Part of a small language model's weights.
Architecture: untied embeddings, attention and MLP in parallel.
MLP neurons of a small language model. Each row is named by its layer, matrix (up: input weights) and neuron, and shows model dimensions 0-127. Each number is 128 + 24 x the weight over its row's rms, rounded and kept within 0 to 255.
After each neuron's rows, "fires on" lists the tokens most often at its 100 highest values on Wikipedia text that the model never trained on.

L4.up159 [122 110 189 153 120 146 126 167 135 150 153 140 149 128  89 140 116 153 149 143 123 100 104 135 147 100 122 131 104 125  93 107 130 129 132 162 126 125 132 111 112  97 106 145 102 134 185 159  97 123 111 127  91 142 127 136  85 165 173 117  91 182 105 134 111 128  94 130 117 167 136 131 129 153 137 170 156 135 162 121 136 157  64 108 132 117 100 123 126 143 158 124 131 115 108 132 117 160 133 159  97 111 150 149 147 104 116  93 155 115 137 119 138 119 112 158 134 147  78 151 145 109 152 132  94 109 135 110]
fires on: " while", ",", " (born ", " became the"

L4.up170 [128 117 109 123 183  95 146 173 112 134 110 181 139 119 117 120 112 147 110 116 106 123 104 111 107 101 141 141 145 124 127  96 101 138  77 181 143 130 124 122 129 151 150 119 154 166 140  94  89 121 131 112 144 110 110  99 111 161 149  94 168 124 112 145 113 139 103 111 148 111 132 127 104 116 152 139 119 123 177 103 132  97 155 176 139 141 131 120 179 175  92 171 124 155 143 112 160 126 127 149 124  91  86 151 123 134 140 175 102 128 147 138 128 148 137 121 114 127  90  91 176  99 188 127 135 130 106  90]
fires on: "r", ".", "% were", "%", "C"

L3.up305 [133 122 126 136 133 111 100 175 129 157 182 153 137 139 105 110 114 136 168  94 115 128 116 118 111 123 148 101 137 134 138 114 122 109 130 131 146 151 107 134  97  97  82 125 151 127 133 149 100  80 119 141 167 104  97 134 117 162 136 120  99 141  81 183 169 117 105 135 106 171  76  90 128 102 110 108 105  78 150 104 176 129 106 135 132 101 147 108 179 170 103 143 120 103 119 127 131 110 128 131 144 124 131 126 129 136 103  97 167 113 124 133 131  80 123 113  91 135 117 156 180 119 143 132 120 112 160 131]
fires on: " g", " der", " wh", " l"

L3.up502 [113 117 134 152 136 116 110 101 130 141 148 129 141 133 111 170 120  83 123 132 146 159 109 124 111 119 119  97 117 113 140 160 130 137 166 151 145 151 148 163 116  99  58 121 129 146 170 113 140 133 161 130 116 173 123 135 106 144 151 152 123 171 102  99 142 132 154 148 115 151 132  76 102 128 134 156 127 100 158  70 120 157 156  86 124 101 154 130 157 166  99 112 142 138 138  81 118 121 131  97 111 109 142 141 167 128  84  83 132 140 151 105 150 106 159 167  93 137  98 107 142 132  99 138 120 143 131 103]
fires on: "ed", "B", " most", "or", "ly"

L4.up82 [148 148 125 151 112 115 137 131 134 146 157 157 111 113 134  73  99 167 175  79 119 117 104  88 138 115  87 134 163  89 129 131 114 125 165 132 132 148 152 154 164 122 138 109 135 133 125 146 127 116 135  90 208 184 106 144 147 121 123 122 111 158 111 160 147 134 112 107 122 137 155 150 112 107  87 146 164  77 130 171 129 193 139 101 102 121 125 148 123 106 154 122 104 133 141 159 126 147 116 120 116 138 122  76 133  96  67 121 137 142 141 134 126 139 118 137 117 130 134 131 157 101 116 147 139 101 126 151]
fires on: "as", "ut", "é", "alf", "ah", "ist"

L3.up636 [137  94 159 144 119 102 110 122 130 127 148 124 145 122  84  69 113 133  98 171 108 200  98  90 146 144 108 121 141  93 131 126 118 111 101 133 137  85 116 128 116 139 116 112 134  81 145 158 111 156 103 178 133 109 157 133 104 144 162 116 133 129 114 138 143 132 145 155  77 117 106 142 122 130 120 131 205 108 130 145 113 167  99 113 114 143 108 144 124 143 169 102 113 163 146 130 120 109 142 153 118 152 144 118 145 110 133 134 107  99 103 145 133 107 167 159  82 139 100 176 128 118 147 163 103  99 119 119]
fires on: "ing", " as a", " even", " only", " =", "HN"

L7.up209 [117 147 170 154 149 142 165 137 102 132 134 132 175 127  89 144 114 111 155 139 170 132 172 101 129 168 136 132 128  92 109 132 127 122 145 129 120  64 163 150 137 111 120 119 134 123  87 110  96 108 165 112 152 115 117  98 149 189 114 138 125 150 130  86 155  75 115 176 167 147 113 129 135 115 109 113 127 135 127 139 147 149 111 149 169 123 108 163 139 114 135 125 119  98 160  95 141 115  82 101 103 150 153  94 110 141 110  57 137 169 129 113 119 124 137 131 104 133 148 118 144  93 115 112 124 152 131 105]
fires on: " W", ") | ", " | L ", " | W ", " | M", " M"

L4.up634 [136 102 146 161 126 161 153 127 102 136 167 129 106 127 144 105 131 122 107 111 146 179  94  76 131 120 121 147 176 102  95 163 117 133 167 127 132 108 165 101 106 164 192 115 110 111 140 132  84 118 144 140 123 158 159 152 110 170 147 165 101 130 107 120 141 128 136 130  90 123 102 107 125 139 134 134 153 124 120  77 130 153 119 111 127 134 125 144 129 108 126 126 120 133 131 146 144 169 118 116 135  81 116 104  74 131 129 139 112 174 149 168 139 122 106 169 105 143  90 116 137 126 141 148  96 152 109 136]
fires on: " | H", " H", "ive", "u", ", H"

L3.up263 [143 162 135 137 159 150 105 193 110 144 139 172 109 115 146 119 140 124 133  89 153 153 110 125 124 142 100 154 111 158 121 111 152 118 151 173 169 147 128  83 121 105  82 136 140 107 122 103 115  83 128 151 143 129 138 124 135 121 141 138 147 133 106 158 173 120 131 150 120 157 122 119 114 128 150 155 157 100 132 111 127 121 141 119 123 122 132  76 126 138 131 121 109 147 104  99 114 111 147  87 149 108 120 109 136 126 120 144 111 134 142 124 128 146 136 106 134 178 139 178 145 136 126 119  79 113 168 136]
fires on: " h", " em", " symb", " activ", " psych", " reg"

L4.up184 [172 121 151 155 118 136  99 130 137 185 134 155 159 115 104  85 139 113 142 166 121 102 133 128 107 161 154 136 126  66  98 115 136  92 147 163 128 143 141 122 122 115 194  68 130  99 144  88 120  96 138  92 114 155 151 170  98 154 115  96 107 115 113 172 144 104 118 157 101 129 126 142  69 158 113 111 149 126 146 121 117 171 141 151 110  90 135 152 108 129 133 100 136 130 117 117 155 126 117 161 120 117 149 124 118 142 101 144  88 163 178 149 151  88 134 151 102 127 111 109 145 125 145 158 137 141 120 123]
fires on: ".", "=", "′", "°", "ed", " | May "

L3.up117 [111 134 140 110 130  59  85 153  98 109 111 104 169 124 150 124 124 123 127 180 144 125 124 161  94 166 119 158 154 152 122 131 126 120 126 145 124 165 100 180 102 109 142 101  97 137 168  82 131 104 134 143 117 154 101 151 140 132 181 152 142  89 165 169 153 157 125 141 106 102 141 130 117 121 110 101 164  95 139 142 112 172  92 113 124 132 125 171 136 106 167  77 136 101 162 157 132 146 113 103 104 113 126 136 131 133 118 156 146 116 112 159 126 146 140 174 105  85 107 125 101 121 103 164 118  98 137 166]
fires on: ", ", "12", "11", " three", "1", " "

L3.up161 [119 154 117 143 161 109 134 115  88 143 153 156 155 107 121 127 141 116  95 130 108 138  74 147 136 132 140 122 154 164 102  61 120 100 129 157 123 167 137 144 107 129 130 132 143 132  91 139 125 136 121 128 101 132 112 178  80 143 120 121 135 112 154 153 117  89 110  81 112  90 123  75  93 108 107 141 165 119 151 130 139 137  98 127 118 113 127 121 151 133 128 108 150 113 126 144 135 133 135 164  96 134  96 163 155 108  82 160  99 159 136 167 131 117 134 143 102 155 122 180 190 166 108 159 136 112 181 146]
fires on: "-", "al", "ag", "as"

L3.up453 [145 108 119 155 126 118 128 136 118 142 143 145 137 119 132  94 119 137 124 136 115 154  97 121 131 151 172 137 144 117 148 159  88 138 126 144 129 110 143 133 105 128  99  87 119  73  98 179 129 106 139 158 163 193 126 135  80 166  85 124 119 127 114 141 174 154 141  82  91 128  88 142 108 126  98  98 134 133 108 144 110 140 137 142 145  80  98 150 106 138  99 157 149 115 176 110 133 120  91 156 135 172 154  81 114 117 117 100  96  62 166 112 146 123 136 115 146 102 143 143 166 116 122 123 154 119 147 154]
fires on: "on", "ly", "ric", "n't", "ro"

L7.up113 [189 135 119 137 165 103 142 164 155 102 148 150 144 116 144 144 130 131 147 136 125 108 101  98 113 101 167 145 133 126 160 136 136 128 168 137 145 122 120 105 123  55 113 109 119  73 164 146 113 112 139 115 140 135 138 163 129 146 129 151 107 141 123 109 134 105 130 134 137 190 123 155 154 134 164 145 123 121 133 108  88 171 147  89 130 108  84 124 149 112 111 103 149 108 116 134 117 110  91 116 105 131 125 118 145 129 125  76 163 118 141  94 155 144  92  93 153 138 102 110 144 125 128 163 138 122 108 106]
fires on: "L", " most", " fl", " multiple", "I"

L4.up160 [155 118 131 149 135 155 126 135 159 148 157 141 124 128  88 180 119 109 156  82 159 144 140 128  86 153 113 153 125 114 127 108  96 139 106 142 138 155 119 139 114 146 102  96 153 140 109 131 125 131  92 103 146  81 145 137 146 152 120 127 121 110 116 105 116 177 131 116  97 137 105  80  94 133 115 134 154 100 140  99 139 124 136 135 144 137 124 125 107 144 132 135 107  93 157 176 113 158  60 127 152 155  96 105 139 148 132 111 143 137 107 157 147 117 110 136  68 142  85 126 102 112 116 109 108 130 139 159]
fires on: "ar", " in", "ark", "un", "in"

L3.up94 [162 107 119 159 172 121 103 128 110 113 134 140 124 134 140  83 159 119 116 120 158 155 157 130 164 102 118 153  98 138 113 182 137  90 116 116 157 132 161 109  86 154 128 107 103 132 127 145 134 165 131  91 148 146 129 159  94 168  96 133 111 115 115 136 159 124 117 115 108  96 131 107 145 170 101 111 131 139 132 200  86 160 102  90  75 113 140 134 185 141 148 113 124 154  92 136 120 156 105 125 102 157 124 100 133 127 117 119 136  98 144 137 129  77 130 158 155 130 156 164 127 141 115 150 106  93 171 169]
fires on: "'", " L", " th", " each", " |  |  |  |", "rd"

L4.up536 [178 123 140 118 155 122 104 110 110 122 133 134 171 134 116 164 123 130 107 127 165 161 148 114 131 148 123 108 112 102 134 108 154 121 108 132 167 141  93  82  97 109 110 127 141 134 124 136 124 170 147 128 117 105 132 144  97 161 151 146 122 143 104 162 168 148 101 120 109 119 116 106 151 169  93 116 146 135 114 134  99 123 105 133 170 122 133 173 136 136 145 139 123 135 105  74 108 121 140 158 149 107 124 154 173 134 142 139 103 103 110 135 208 134 135  93 129  78 102 140 149 115 139 135 106  91 143 141]
fires on: "1", " en", "t", ", however"

L3.up244 [141 145 154 131 189 163 138 103  88 124 134 125 151 106 138 127 125 117 123 114 160 118 121 166 139 150 173 168 149 121 101 153 123  86 111 120 140 114 144  97 126 196 135  98 126 127 143 113 109 139 118  94 136 140 102 132  92 133 114  88 139 150 150 115 165 121 138 121 153 100 137 110 142  69 110 113 134 130 117 144 145 117  86 116 185 126 137 140 123 148 114 127 100 138 142 110 115 154 104  69 156 112  86 158 119 155  94 139 193 110 136 156 118 158 136 136 140  81 136 124 124 138 115 178 102 102 185 125]
fires on: " B", " A", " S", " M"

L7.up238 [134  95 164 153 189 148 107 139 161 144 132  90 128 162 122 139 124 139 187 146 108 119 141 142  81 167 166 119 133 129 120  92 129 119 148 147 176 123 101 115  90 112 139 114 134  96 116 137  91 119 149 159 149 114 121 110 142 127 142 162  81 183 111 155 120 125 143 120 126 120 142  98 142 122 142 121 132 128 109 116 112 142 151 119 108 144 111 159 103 139 137 127 116 145 136 159  91 143 134  57 139  85 108  96 109 130 107  97 160 151 122 128 145 117 111 127 120 184 117 117 133 107 128 181 107 163 148 154]
fires on: " h", "h", " H", "th", ", H", " Wh"

L7.up366 [152 118 124 175 122 124 116 122 149 165 162 142 166 115 121 133  86 173 140 124 107 143 138 111 160 125 127 134 152  97 157 108 141 112 147 145 167 199 155 153 145 145 149 117 112 102 103 133  80 139 178 133 123 132 150 123 117 136 159 141 101 124 137 142 181 144 109 104 115  85 132  92  94 109  92 108 132 115 174 106 179 121 154  61 126 129 123 165 167 126 162 127 155 167 162 134 131 139 124 151 146 116 127 138  83 134  83 121 122 130 133 104 141  98 133 148 116  93 144 107 125  87 145 100  99 131 128 113]
fires on: "As", " As", " ar", " However", " as the"

L4.up370 [175  95 167 122 149 139 147 152 112 115 147 155 167 124 127 129 122 115 143 103 175 123  86 107 139 143 136 146 137 154 145 143 128 106 118  88 108  66 121 131  77  91 136 155 129 117 132 131 131  92 105 172 112 128 107 123 112 149 152 148 134 136 165 153 112 132 173 146 145 140  76  94 131 129 152 126 109  97 158 101 118 143 148 144 119 115 148 117 116 146 175 150 129 101 124  99 114 153 161 125 110 140 123 163 121 130 105 120 124 154  99 117 145  84 147 148 135 167  82 134 136 109 142 137 113 115 148 156]
fires on: " an", ", H", ", an", " in an", " (H", " (N"

L4.up526 [115 112 188 115 156  65  80 125 107 143 125 140 148 148 119 134 148 149 147 118 172 106 112 142 131 152 136 144  88 165 117 112  99 125 105 136 147 104 164 116 130 119 128 113 129  96 176 153 158  90  98 152 140 123 127 113 135 126 141  69 120 144 131 130 128 121 157 131 115 110 124  88 152 122 141 124 163 115 127 171 110 104 136 129 119 124 206 139 152 115 141 123 120  88 171 120  99 149 112 145 130 149 148 136 124 143 137 122 143 125 100 122 151  56 117 144 125 137 114 120 147 114 204 128 141 115 127 150]
fires on: ", as", " because", ",", " (", "\" (", "s,"